Weights of a small transformer language model: MLP 960 GELU, a variant of Muon for these matrices.
MLP neurons of a small language model. Each row is named by its layer, matrix (up: input weights; down: output weights) and neuron, and shows model dimensions 0-191. Each number is 128 + 32 x the weight over its row's rms, rounded and kept within 0 to 255. Numbers have three digits each.
After each neuron's rows, "fires in" lists the words (lower case) most often at its 100 highest values on Wikipedia text that the model never trained on.

L3.up488:155090134178175131082146132134092126109078153154101106150158091124134103143193186144094173129143123148076119109086150115135106134102075123156169073094174141070140136104180102092145127090133169119156065106149136124117140103160095124138132126058106163104128117151125180110159145085111092171077122167116131127147144112097119113137128128098070032119156138143161137181151124165124135151111112101132164098186129147129123167158111102116148117100131077176093173160188118163137083020189094108142204136141112126171168110170084074220092094155113128148173161134113122138163104144119131146
L3.down488:122144083103124116104088175130148146190101122125118191141073155065076180183143174127089118121119122081140088154116151106130138138175127138118111147102150116104155122129160099143121125141136151114165124140122140034149182167174133135155078177098104143155095139163127078129120105112081080113186106197100105104109097128126154113076142175101077177110115137126092129078113097131176144181110067160106128089095174138181097227168153138140154134116159093140153121161148117142106076189122103110151114155160104113072144092169136037113081138138099206112146119161089149118112110126164123148
fires in: "established", "best", "founded", "include", "included", "artists"

L6.up340:143139089079141135137138117152221089103134183099101113106076120165147108149127192111160070091179125063179151105135083101105082111153087121096070101066124116111092057185104082131128188120145111099120157111132173107093150144153161130118171091108121137134160115210087110115093103152129135134081097080126120122177193082183153151098175150179116140112144107141128129138101108095095187140115113067125139163083116094144087170152072096144089179144125122108158145146119173113112114101121107142179144143099123115114159151165094137159165106151179144146175081159115165168072101138129145090
L6.down340:114128193117136140156143104194140115130135158095138091143062136072094114167109195137152084097144067101153158145115112175139125071142144091081151159073135126103169060129095184088173197098126093132122133142083085134146111106137140075098073174130128091120097151146182107124133119151130085111144098111114165164161153128128121119064177176118138166112106180119090152081151125145136179123168077130148127141096104102196128147061160112164158126177184136027089163136096079110141102146160144123181188176120137142136104142156108087108149164128112111106137160105148144141107169090111095144
fires in: "of", "at", "to", "with", "in", "towards"

L10.up649:122079064124096097075104148133070179128103163114116093119155081154143161097132139175181136123150117125181116195085172129085088100111153111154137109110130064104140096134174081110129121207154115129142152129144125074110140121138144134137152125036156107089116127185097035108097135073157106118087117125126120107123189095132074093095140134099132167102174172109117100211147092123100102078126118169123089102127103077166124176083130144173129127144141152118114111216119109130124096109134149192171114112133089112121099147203135089105126140176167096108107129127085164077145110159114156118
L10.down649:129155117131103123122119119125112170175099135117180063109123089103084125119150189151105134123159121104092120133164168151141118138182159120133156164107186128132112040126149103099113169143153137163139123121156109176082133183165050091124092192101123138139134144111148092064160085106088170080140116184140160148196119090108160128188115180094104117119127128115109108111063138117076147160075151113204151102127164130146102092079146136116126127090147088130089149181090073182109091176174082158208180164157103127065158120138104110087094102124144115131175153145123080137134164123104106097
fires in: "of"

L12.up806:071135137130141104114198148120147109106124159105107174172100139155109122184123111168147138131151194075186136164149129161102149134133148104191177117131122135106160100166118101136117080103103150168131138166076107130099155176072136098119145236112127154122174122154097082092115181115135134135151127075091126151104068109132012127115134057083087092119152153091125143152124136147147148102130140102100075124115182075177165130125180160133101135104128088170186088089094127111104122108153113093152129111131084077148123113090038177173142157140140137150135097115158155148185119112143098112
L12.down806:129164112107153148127163106175178182109118098148153138137138125156141112126116185195150108109142106148152069147106130172135121137169144086153158125110084110097085179077085080141123102100195095166135125141127151128120141129060082115121140179116164139121114176136144123115167135196096098153087192156143131107099088115113121128082120092055096099149086101102077161150096098111109105149135163084094152113116109074139147077086166121098104097134159109151162163139163253144104209163119168135091140112108155132106176104154113166123115135119156104120099122165071183169147056106095143094
fires in: "a", "ft", "dst", "in"

L12.up80:106115097045097108134118120137104159146111086143145145179179117112117097123152124115162081092117102144138145102105165118160196165095166136121154136094134109117131092170178158129172124167102175164113165125097125176085156115157081071105119160148165177176131098070082127121054135138130092111146093138119169097185147090080162079093111172128128079135177148179135102086164097171115124093130132160104082122100159130138116087137170131158138152128149122075121100138090118173160150127128147160146144125080077141148078158150117168116121163165182022064160133118173136151113161161077064170
L12.down80:109099138135126195052129130152157142115156162135180100156134150059144096111107079083144140148131136155132141133116132134128092066119112098120143132102098161148120143066083148127204093169204113178134133155086079124128151087197157120175163168116118073132152117169085082088127185104104118207089116134144164127091097093162100136100147114128120104117154120164169154132152127089109117134117110105097115112123201157170139170120154178122127163129131097081186099144139081169127113139117091076136054181124113059178120173090092165163171115127156102105159101126060131148085115114161162151
fires in: "to", "on", "under", "by", "chemical"

L4.up81:133115109205111130080123137114126153075176100098108078156136097065080153123158121163141179077106114155104117147165100138072125149192152112102139134136118176105098099158127223158091104065174139135161106127120133146124073121088137108091120129192103122171100150087112145098145195101106125088171137168132101155170150128140179167076114139142105092139160158064100115150115106110085120190102068183160096118116165108099106201092131168073075164128174098150119149166134137148118135113125148071177121113180118112108117170124112096085120103171176132172118077122145140111118158095126077153
L4.down81:099115165110133146106143184136111067135150140128149096144080113119147165173220121172147135099193075097163110160122070112121131144173098196057093134161139108131076158171113150200125172108130117114078143135114134163131092126157119124138142146093179136129077073109122127156174114154094072131110181092099167164129161138100131164121145123162159160086115179083113100101111113055100181121114135099093088091123142132125119168141103166103099099098138118131119154173093059110118082134109157100199129102164140079089104079109172084204161116158163087141162160164181135144127108111128126097
fires in: "as", "being", "in", "through", "at"

L8.up666:136193094124125175082153152109135141076062206126123121197059076137151125124061070058161100116191120104103078177110172109084175137157094084162143131172117157135121134090145131150120099104152136131170142097147149102134124089143126103206118119167120139155143200121116102141180108152084145120100177123145141101142214135158105159090116149095149157117078111160147131112124157089054134126127123116186086163094124160179056141117084116096087162202151134104135160110145120199157129139141159184161153132089115163140114141144112126152141106132119144161152146147140105147131121153151152094
L8.down666:103152183142171156118151110137153107094101133108119111109115137157103150116081113100187070109154139063120154174131167075152200104150108115112123150107147130111157108130077104072113128206132060111127116183150191097100087125140176122135030180067132178170149172107122134126112115128119128209104090133098107129088096169107115155147117147087113115132097145162142113142112142134127086109128098076114167108134143145144108147104203108102149131150132149067137100164147135141134070102133103129142167189155149098113156101152111058137122175179126111219051126104150170096103165166145130159
fires in: "of", "in", "on"

L5.up533:150174142086133152049169130113099151121149131138159141162137142106143147109108160112177160117163073139143111155159066131117097135138138201177165143125130193127149127114147187146125083136133164144155074107102105141176100128108105147117135133137079153163152187157066145120132173119093143102121111132154098086143127121106120119124148137109108107158143119124113164188142188141154140133117156084075108102064122093150086107162097145141108176082128156112113142174146148089113096143163113101065104111143050165163062136103082064098168157080117068165069160167052133157140087113142131027
L5.down533:169117163155157158199137190125127118074127122137169153166110119140059104105151129140138145119134129097099123127191134157122187073083137114158106127076185148155149097101125080102153136125094143076129122097159205122093122089201185116158102152119198038121152134067096167130083086120111136103098153109160104104081097150125141134122156174129130118092125128154165117095151131160099148148188153129143133076075229120187127117074115107142139091100099123072116164153149086089116137179016141152121139120112128068138105109151160140114132120114127157147169112113147142111137130144135091132
fires in: "of", "throttle"

L8.up146:131144131178123156183141146162124103146156123149067115120136093169131120130128087151107130101101159109103152102126140052184137089165088185142153132129187144139127130138212187154120124179138157110113181174096166139158144134154080127112138172183152123139083067140143181112099060181088063130108156050150163155121120113136129118173073116084094073176174130081172118140147171151097117137100084182062127115126158157122108093176137169150076111093179074098103133161128071161124146128062108074113100129113076145131144106154136134096113125161095143133128145135133079113136145141076119097
L8.down146:118141123135184171132146162204049098115124139145159102137134144067176118179126097086153093135119074149101164105130191104165125079143115140141188107114158133161187130094092207152155158205127118124064122140084140160142145141131132141070151152186121111140136045150130172139188112167113111132074158111110130118079123134151143127128124148105112147097169102105129126143084126139143114114058086148151156120116144150179077134145146088148089111120104080200103130119169065102136131164092119068120122129122098098138155099138140063102116153205108129152143091152099058165128086169102129099
fires in: "as", "an", "became"

L6.up774:089122074167160127111131125103135153109150123136153173101079123145098050118124148144152182142101125181145079042126111098138123176149106140122100137128151165096084100128124174111124150114108112121129158136158129152103094160181155118148123143144093142118089122207116113141118149120093159113112068147104146130136174076140120102142153127117170103125128170172048110058125137089112124037091120142151082182137137157120144092131151142149091139046056155118134131153140088097125154113174130149169167125102151126160062130150191133151101107101120197089047147162221143190128118165136135103
L6.down774:102148184159079123176073175128056171085138153130143088143105107113075146154140141162146071095152194098099143175130078131139105140103147072139130094142186141098096072099153113131190142151108140141187088113096114088107150073127069178137154121164149091149153121064198172136140112149168065119107117128177112112136117185090118116108142128113149115133113132056184112121153102168077113158130111150123136123102086115155154178145092088139134114124154118091070169121145166052159074157124151165117106151165139147109150134157103143131127153180101052114140159140061133178120172134124129150
fires in: "to", "of", "latter", "campaign"

L8.up523:147211144109123140143120118124127051191086142120143180144108130209105012097135143059154101094127115097189091155141127132174156163148088135153115132149109081059125140108140112093165150143142159070122124088083099084174130140112140121165114111121158128172114124113159117120089081136094103108122081109170117153120193183061141100139116124125138138118140101117098109131113127188113185150083090141133109135136106139180147165121139139117123165095103168082157142120104192138162109115111131151125090165117120113126176078118122187149152128191206097097100090088122135142140086068156137073
L8.down523:199062159152157184131211129112095118140150088130119063182120127193092100135131139153066130115109124098111151073157118198114094131121112159134086131112145148168142173132141107118092125094118121084146155168155148091065120097125150092106138157144093146169176107105110130075165127067153137162119187079112180157131104135133111085123110114156088153155126107172144223114125084069143142147095086137104147164149117082082119149142101099108097076121113127198159155124127157103175142138133169143144171168171110156156140102151071089154158140077120147095096114160089065196126134112100143108
fires in: "to", "in", "way", "into"

L12.up698:148140116149113173149172110125138136128096112098164177099138113119074126103088095082072140151155116097117165128127127104186114068130152173133205139137096145119169159114186152090123100129175089117111144108073128111167181210173107157159072180165128174102106134128162132100141135122123126113139155095122120132138087114138172117143143088115103074161159115078144208128141145140125138093147065124189104131100111178240160118139042128128130112158128153180133147139101108156088113063149117069123116127137124161154153159137134076140083161153086139110117107155131086101138064127148158044
L12.down698:143079139086179128147136116123094126116135124164100148162101109132097137066119126084174157206144127045087184170117108100131069131155180108130146180128200110137139119162175081142068133185141124144089100053113131095188134155158122140112095108125102149115110166169146118170122109079085174145138155121073108117150086117128136154149107176088176079096165123204096101137149109089069148087115153140122113145154134102154075105156121119117107127098173096073124115148169105200166098122154120078162135157145165155131135122158157109100135078141099085100151115130105105101198101177125193113
fires in: "an"

L12.up519:136168114119079198160087167159105134088109111123153130156156127092117104131161118130145107129155150167130134069132073135133148183132171148142183109093161132104125095140156120160106119087131060147137182189125132120104093113141104123143129129174133083119111089121111087123096160098107172122127157179151087109159080126119132165090084067151138100173107084073135134141171144165160102178171118123145165144155074126197126130152096066185136099192116102076149122134162120063105123192152122115145109086147043122151105084163124065191091158152102133142141163125127125182090185069157074150
L12.down519:121147074109086143132109121174112184151136108134136098141140182139084132040085153118110076130117163160148122145090160076152121134073193132151103164198174145143152108148172119173148102140179115082196125155144147137134132082104135060113152103196096127098083118182156111091078129174093146177112113154121158110162118119137136122162128114080113151115095119169112157091129075136155159088131101131066102110159111135174166117145068142108144156122168126086155150136139117158058082182158119131088165110090172149132141106120121112155192077128124074095092115125138116148108066174145204080
fires in: "had", "has", "with", "a", "an"

L6.up305:142080134081141114087151146148170157079134171091098125134113063055138105111085132177122111116180103155105100129115124176189124132135140146090106154108132132142169088048180152080082126148139157144181092129134170136072176108107162092150099148145136123113042184135068087106155114132141101121086095135147146166119202103119193099129198122122111129147149145097133120159135163174106122080070130119127132115130172126150146153100094095180074152153084155073084109113137165104089079130146183136181104095086115129134155126153126100147192155107165131120180144105098121103061152109098153093
L6.down305:127114103171102178164078106146113101189113147096134146106142168142054164142123145128133169144100070115110068090106151094082168095089165061154089092113202096162074090130093109166141138112136135159153131113119073163114074195072152151127148132110143175098199112135123083146133167125123175096132118175131098164172086127159114141121147214119142101115082211128156131057088127119129108190093118131153114147136135121156137111107120150150076101119170123106232144153166095142164143144126104163103151158122170117138127124127095128090099089121092120112149096114166099159084189126105126117
fires in: "of", "between", "among", "above", "within"

L6.up65:103129147180111144091097152108118155094090151124124157213115090165102118110076207150120131114112131138119142167136098086151125158153103137143139119123097043118159049109111082129151115090089146080116181093132239129130199082153106126172169115157131108122127131200146086211133146114159103121078136164112116153144211140148132062165096136123181114107142149184087119120133145115115126153110074131116058106112139081180079158133099116131118132140132153122187133162110110132155122109117176121099153088167132119122130149128171131083178125177145115165156086127141140145123076063122145130
L6.down65:091149068154154115164165138202122125129105182133177079115128101155100108118128095116149133076151120181169149119197159155083095112146120117150112132067222142151114130101128194120092101165082138131191106113164095152145144160143173115132111169116063110099177142118069114094128050117094139132143088112100158111165072128114108183118169186081069102123163162161145120150094115102126115137181164142124121125129147111122107101145205145151132077105133143095064143093156073125101152146091049109186127158108116080137140139156072171133126164154160134117110073134113125132141094142124166102
fires in: "of", "to", "from", "zhang", "in", "with"

L12.up523:093094116163172134103168119179123129094150176075128139156186082106158070168136110134119127097157202144097096086156141135113124201147079086154061041099112157198118126156137142176191143088131146113105081156138119124178136146116147077170082181093082148120057134109127157117143161126084201174121157118117159157095162122137137104103142143141067122120121105129115156128142142143126153153134122120139104127087097149192082122154158137152149085112195115110079100139118113152096157122110132161171204123121133055118182143135054126121105133103072088123143107120089105167118163148155154107
L12.down523:128090137162113156156124154147086136156117078144135159136152110146104176137150150141163119165119102030181128110128112157216132077103092098091120172163100130140170098148163138136154164103109078133195125074112081133079127196149096109094125111167139090144124152134128142146137148169125095089087082151199124144173148114108135156126124183064122135141126139125158111161141119117125163114116146113095091191101123102181227068117108144097098113115121173178070137150072118110160118108096130086129159119109128135143111077109067133218122122100130117160085158121169179084108135074118081104
fires in: "a", "and"

L3.up473:118144119142050149105110116172137136110175192107107147114210161138087122098120141164116118152144063140175084093220133150105126089137126118089142102109142176122094135096137176149116085147147105102109136066151153115186182157120171140124166134165147164127125106112096150142136092174083122133143160125099101138100116078132099146168086075090151088081166195145127122123114163190115133127123135083063138133119161136159142112157155102146101101087143110152184144142139165058114173161119138175128072162124155068151131108197126085053149184104138160123061099171135085115152164154123112107
L3.down473:134158143157178111042135111117160104145150109146121155109149116070142119177158134132127149145088141095133107088135129105111111123127106090135110143163141184172163104134127156142097124174126140174115141094159133120218086167102176149112097060123137188127105142130109114124184166146086075096144112126095157134145074153199157147155113143190088136130138130107132097097151103143069094113104114173141132146094201147144177105092104114092132120133127094087125148148135064074069205167165100140067100188148145078125173059156206146168153092138116177126087124060102126129089108126141121140
fires in: "of", "approximately", "limited", "class", "primarily"

L10.up437:115146076103137185166120128143140133191136126124094066116117101100122100093181166153158196099140175176114102142118072130148143137142133190091118170109092143064110166109113083131136138111166118131152156119103117053076096134122097130125123156130073108141100123108101157150089126143119176067105197139121039114116117132161110128138147093147199190144146105148108115095149232090139122147122132144117128062188125135155108087089147131151169184097062137102165085085168118135174128140164110139139125111059092140141138174104142098143163146191131099132142184151127063106131152149112154142
L10.down437:131142069098102149128106170087134037110155132144118049171107073102139119156166139148101157116121132121104106107096118108124150150145146095172181117124130114090089092131112092127136157097129152113123110090152101105142120090109177099133166172109139068182138120125133101112120142141173115101131126139165069156157162143139090161177167164149112142130131155134071173213190116097147087125176076079023072111135121158144140099092132155168174162114114103160142125109114194180137118136155158160143118099144168070145129098126186096153154108126145119095149196119084078089146134173111182060
fires in: "had", "have", "has"

L5.up289:143124155200137179093116168152126095103155091137151088135132171145159121168123112124166149138157127119148142164118133055163157112130124111139115141106105120118137160119170172148106116095151144096065184108136155128113061116120111110193117113103133086141115113131120152152074088142170115148199144096117158085141134151131179105214135153110095097127142138096156139152097166081095129124127034189097132125124144164131063095204138148124114074080114118112186153113126083066154130148060066039153115086088116159133112161150089082156114199171161180146129152145123138101109128149092097109
L5.down289:108146134157153158097149198134060048154161137190103067134122148150111094141140147091127170118137131112137121173125159116168107143156136057153140167117131140119097139091148156154115122127127099135065146126107147160126140118123177117158091138191135125171096121158121158145128113135144121090182208133082146081083123180132175074145122136128050145189124158088147086154083066104160111182134030156147121140149146155166036135129160172139072151133164051139152125083158070093167160144156114102125138109127129097124143097110099126081125128161163163114165133140114090101103126134105071110
fires in: "was", "as", "became", "becoming", "also", "taken"

L8.up315:164104150127085103129197153171097122154128199095138113087138065077111133191112105118136106165184131121145114061122069153085128191182113131134069123155214084107114078104117119109136113162126114115093071117125158122102161150101177107156093112101118159132107141124148073143161086160115153116101169150129156139181123125160140134106148118113112125161132117139135152088128208102069077160175097153143151172128153163118112080139121174137165181066050184071117110146159107113098129105146191176135172164143081070105160163127077104124155171134129124159100103119086104126104156133104137121
L8.down315:113096161124158105136086113142137163122130128113161078172115146170084194112197118108111149105078116139137129156078223126132123086120146078150124108124126154154101177136113181129182120119133109110189125174139110118087121100137156170123088164133122200166144086157087159110160163160080096129143171163152062142172131118094127128094119186144192147117098186097094159095068073113141134207100048166118116098128176109102114158114133138130054095155128093106096147092124086175115115117106147085168181127146112176133129088105122145147112139102052126147129082125107163102149132070130108145
fires in: "of", "with", "to", "olympic", "based"

L8.up512:138119165111086155112115145160188125147103089153181067102150119119176064120140164158102187127174158042153103174147129125115127200162117105054103139071086136102123058112171076140131162131148159208080138122108154058046132117107164131173135113117111088131119166089089138149117167144100140144117157116178127096163126141147160120152184085146129124118134159106117109084168145082157179142126119126087134121141157190097110113099151136162116162132179175100186132147130092125060143130173165115146138118150121122112123175156130076086157178133110118119151134191116128158067107162151145099
L8.down512:102078075155078146128163118172119123127092113127075081135099122140094132084130201131150169096138108097155122141120119132182103105124150084100225116122146114158113068144136130108145105166147091096147099091165135134126133110180115123210155096108127142105090082133184086127131101099166143147136143185180098132120124101141073136133122145141127163120148196135126157179120122122136171142166094136104133056129150110167133205107133134109144114188155092029130082134116098187100088097075153105136109095107163125123174147162159096161178129199065099173091154145170077154108139130097121115
fires in: "with", "of", "had"

L10.up841:142094136168128058142108096097123130146098096131198146192131150120107136155125126105115116148134115122119108115152059147083132137171126142125205068102134075052117164137142120085127156153155164108078138138131067111076107064132124150157102126109091152148112083172084103186079165068102159101134143122133108140175129116150115079121075044130163108172166131178139114141160129091101102109098087166113190179155184133110144094123132111193196097112088161116110105122177165136125094102165157080137123161121078127108112135108115114164160110082087124140116200115162169131130130073129185110
L10.down841:105101150129125151100104116152110113094146093119133123155143125101172087144131087144137154061104127177161085120038104146093173213130145184160113178154162126179115126067133164179127109183157079087075070169117147167151116121099118114129092121086163101119113054126168089093108135142108127094169085141124125177105080089062182165123171110191115106070094143131106154102103130107087123184148115157085123142119146128174116151144086142151100126097143102118110176157125138135155077120162102107150180154153117119114095090111185174139091164108164112123125169093158142158103157156122156219
fires in: "and", "to", "of", "lieutenant", "his"

L10.up54:113099086140131150143077134154174163122131183087199145119140094110161107103099144153125152082141100161123103135065103192108148141110156143146120131107159126157112093162093151144111157148081143098158129158169171118123185113213119131176122117179094175147094114110183125166101069145121081132137108101161129161109156160121140149059104095072108090148115150162146072037178113096158111107054158121127126164086094110157081148136145123133114121103059089133117117143088190095171165062126089186136136120103087153163154131175119151050124164108116159113093114145145122174116162115103100091
L10.down54:152084199142165120151072134099100190096128189086093131082121169168093128127126194142120145125097060089121163145154152094127139107151134139097101133093086100121120146150179085100180141146106112155131116080128117139113132100147098086160155082178164108157140147170114116145084120088127147150133144108116120135114110122171173087108137109137165075090135155127124113097106199130148122120158029130093149168116162109127094067125141086140163185161124153144089122133120194165118174033171094130160189134151122159134139140167202133098099134094112136110140136077099076119132147088044171116
fires in: "to", "preceded", "succeeded", "under"

L11.up899:106114148187088188117163153146234154101120165094126115115111124143125138111099158062140078134159098096140135192144128152130142155155161125082092079129127100097076076158084132122127149138137143116147171134178158143105195176139123159170136113102175111093116103161060130095077098139150090140059112137147095086162213104189119090143135112173154139100187151168098162090112110111099131128143105123120155134093114102163120163085139113170098129155077194057172143220155094101116110091121128192124162112121061136158100146152081083132130154139123159121133149115116157122133138141131137107
L11.down899:138164150138119133083137193174115137112163142079081124147085103130095092146114160150203127074147099122126113240155146117170114121160121176103133144164168125109154029163126113156143109086142154157157139093113125114078187133113142110165187141057117116100107113174121101140133097183145072141122095114148132106173142133144103122143126202153095056101112119173110135136148109137097185124114097113130137071114126095182120153087145111151057118138147135014152108142155088153138137103138157119208174099125103071114137108133074148145136160163150071103120111111131130123124142124123099151
fires in: "of", "with", "from", "towards", "at", "within"

L11.up675:120147130135125085126162192130155129101126147101065214167121182140098116181125106179148147151098169182139155125107137109111132108181099167165129140075122174184103185171129155161184087095099106073125082199148129133155136122117109106130120168101073119128165137168101108153174055114160081164157073138109158122104122102105089106085147117126165144087121165088179091139165118130120140135107132131168128108071113102126133135106180129135096165142141130095072142119104132117096181149148101206134149077127149111167089181160118126173153191119155136146094139121053138061116100099099124060
L11.down675:111082149140165139151174157162138151157132122097097164121117154186101101139148107134152087124144102165120100100134129177132112071136100135115157072153139098158141107142101021092145053133088075102143085167064080124154113120176136125174205110106129153175138057098093154143138130126090138157115149138179108132099108062119068101135118166174109131139166130068101161123136076159143177125097139139128117125131112103133106129171144106092166109142155141089158147167190141154118162091155130135131109139192165129112126104075090146145125076129173161166086061168102178165202091136081103101
fires in: "a"

L12.up149:112143148189073140125167135067087119146126142162127108150109074141084149074107177122120146136118128170156161121163135151115146118094172100155127167161130074076084047129172166121082152163171167143116168125128110155097105149133097108130128173129087197183079064158048128141130090103160119119128101096144120089126091131157092141155112123175108100179086178116125083112095148183083116128124104202158103126090081135158180162085106139170079108168128136165092105153138092103168096119122175122154154100145145066156172187127138148094147125109086063067124123096160104091155107143115132133
L12.down149:105119118105158098113140131179151149119147106152206157197107119154115199121135098195142094110118127124130162157122159078149132158164099148053168112101119155153174121118135150170112110118102104142105131115158152102116126153191148118178045168128139037140102163120103110115151139096105150100104116081122125122143175136141060147112105089187169118107095168086139130143143128081078095170160078102119168115170148171167127115089101201132155080137179133116178139144092134157163128111136077134122082141155143102088098151113062155106122030108190094148087113140096124110119165138100077151
fires in: "in"

L8.up374:116169141119139119081156128157115216082122100169161183217151119094126123101118129105175068101211138165117109089146100136097121160126117120153122111141213150140145117158177112151105149121130152106130189161098145117093162124115115128091104154181140143189119103101128204149091139141086079115132105139096103169136136079106113198109104084076104084159143190081138151145150087132090079143135126112135134121078136109135090150159166152197154049189155133105123175123125136143155119110161162119086122147085121090165074186091129122107072096131160096151116117075131126141177092141110120141
L8.down374:184151148133105139121165194144097142117093100105113170139077154186105087153125073139130155109124150130055123106174153087138138106131103171099109128110166145095094122108111054129124098097168087152169124182124137164148181148167100120126072113093191144126137116157120193183090148114173120147138082142127176079117129153167082147127112119146101134093113141158186146088127121224125084093129099145137111099130133126174111167113175076134068142122114139164148155070075124211096119085096092129093133077106141147072136141062121134127127147194164182132105115149117155163092089132077136156
fires in: "for", "of", "on", "human", "musical"

L6.up430:122146122100120193103117121109124148074139114083089109103164072099067114135122172106189155092130110089174150188160098120126115127139170178113183135134137125160100133168152116114157095117120138170108099145091166103125106126118092116128104221196086162170112132160092119101065126113181111150133162078134130118152120107188118151145111125094138133065124106135127165139112185157101131104120034123136075155142130158171178116138134149152099119199106133102127138098130138110102073136090098179133093169116069116148137156183099121119081159196066107199143108139117142128091164164075062098
L6.down430:147107137108129179174136076147072112107149139118134126134110120107086119088192133137089077103135180119166129147095107134095119157089118169130124106124100141096108182195128121156149101132161134094187154150182146113073118137108088161095110213134058142146076181149093115120188181151169105112146180074131150116126126072172126159113141158160066120107067139059071142152140156129088100132115074148120089158144168099142146079150094143110147154178148093172145159142124115079129152164157084128172164150091177167099091124160138102135112092171083081150124133144145078096100068133186138141
fires in: "of", "in", "win", "on", "won"

L4.up327:163207152101098130103182129183104102110099159112131118101084137124131136131124143097124108091128120150110126138115136158070097174154092094083145139221094109177072116161185106090121117104104111093068125095143164108123099182086195123194116096155200064109093156128127139149137115083115067122166114099164110123198169137122135159106140204110173109100117088081186123123163152074145153169073096128104089153093113127173150110164130124148151145132076146105084116122145149080150141078154112217149119142126128093136115182108161127124102100108131105109133153101098119141074161125185149114
L4.down327:140165205069121095067097118119152145178134182099097120129105148160051116126150190133143121107154130100125227115132142105054135121102102169095147129114201104143176124171130085067118129081129178119109159097112144123127117139122132116069092112176105131138163113151123135108140074125090141100179164065142138076140086107139119136086154176104129207153115139150198148096111134133104138145111143117107068144111153121161173133154119158110106133130096180042151140103151159130140154113167075165138168156122090098129086135147163162122147072097134162088125143120145105164109204077118091148
fires in: "de", "of", "near", "on", "to"

L4.up69:141053129087110120107085161149167159167127129179136100122154111131150111152115148199135145167133143107121129165135073131116136198140116164091192114112135112124132107078121097064147096110129124127181140145123132113071159149135101121156106094144114155115158054168117111107150130152159138079141152145143034131159106113148127131112134115124095102113118042063099167153161123154097140083130110126164125119092138105173140173098136083180051163106100094029133123124196118152145119164063149180122122139112124105151039189185133136155126175112121172141128165149141143112117171182084151149
L4.down69:126093164088144171122127107141104182176175188152132113166086118113130138105160179196146129134117100118198080111058130188157140145172162096101147164123090089138125187151119130120080133128124188121160137131161153082131094112104083161128159147180131156159087071057105125138118154124158097085172145131118102123184128116099161187145143156163121139143125110116161100105126129087125109151093091127139127123073131138094176098132124154161086139095077118039107108095144093182098082127083100125145109140141191076090121180115117148147121114086151142127188073060157099153056159147084134122
fires in: "have", "has", "baseball", "since"

L3.up490:154130115140113173116115123107102168096141059103065127200119131164119094101100134162106113137164160150136149176181165176128143108157099163160098142056187144104101101077210082089158171055099171159135103151160150141148168091123093073104157150176148169142158161170113116140078125077153112171130118096173154135160148104056132119095144094164129096144112058180117138109168130153143061128115178119094173097170195097109135121121077068124112101136121111161097134172143146107106140106154078147081117154098158140130181125116144155116125198129115144095162127139107132096158094103110150152
L3.down490:120146096105123135133096119151113161173123132115105177064115174161193097141157141087088197134180127150174075106068159103103083154119077116177121061124109091146081096144126135156158070118114136160113101112095105113130115150136072132135141122094160150088161142142124198106114075122098086167033109131181154122163149129188155119107095093133115077123149145166077075144114075129091088157140155110183173059176129184095114072117086163202160147113147116100147151099139140111131141134157118117125163077191124113125145120193152167127169131121112147115146136168157120159128167096107156145
fires in: "best", "appointed", "mumbai", "much", "miami", "established"

L6.up408:133141139183204078074144138139125126126138186142149105079043065137122129101102115111098182115169103147020134139104155155174133057148123069141147084128138152128121143079098096112149067111119156113134172120118087108141171116136111097171162151168133121074065157176157144099093132148141168080087119173088098076140149137178141110109069120197115175084179112170084127130135120154096103178160105130102147172142134124169147156129153145136106145176143109094112115141118111093116126076149078183174121111087116140130099149161127125143089114111138152146172074139158206148125125146139165122
L6.down408:116138137193157087186152097163119172116149102126132136137142148165160114083148146135119094070125120133132115114176069114121105090199099180098093168180131128178198121116121141128133095140177114148141203075153119126120104096149126124132187122132080150134101149159095097141072073102148120172089133083069155077178127116120126153136116114134091158094255131114141134106097143120089107060124069138143105115111139122151107150106143139165185100109144146175114171084087092107075107090213101103149114171140125132133139148135055092136126130117144116176140110121121146146160065117143116173
fires in: "of", "on", "should", "and", "for", "in"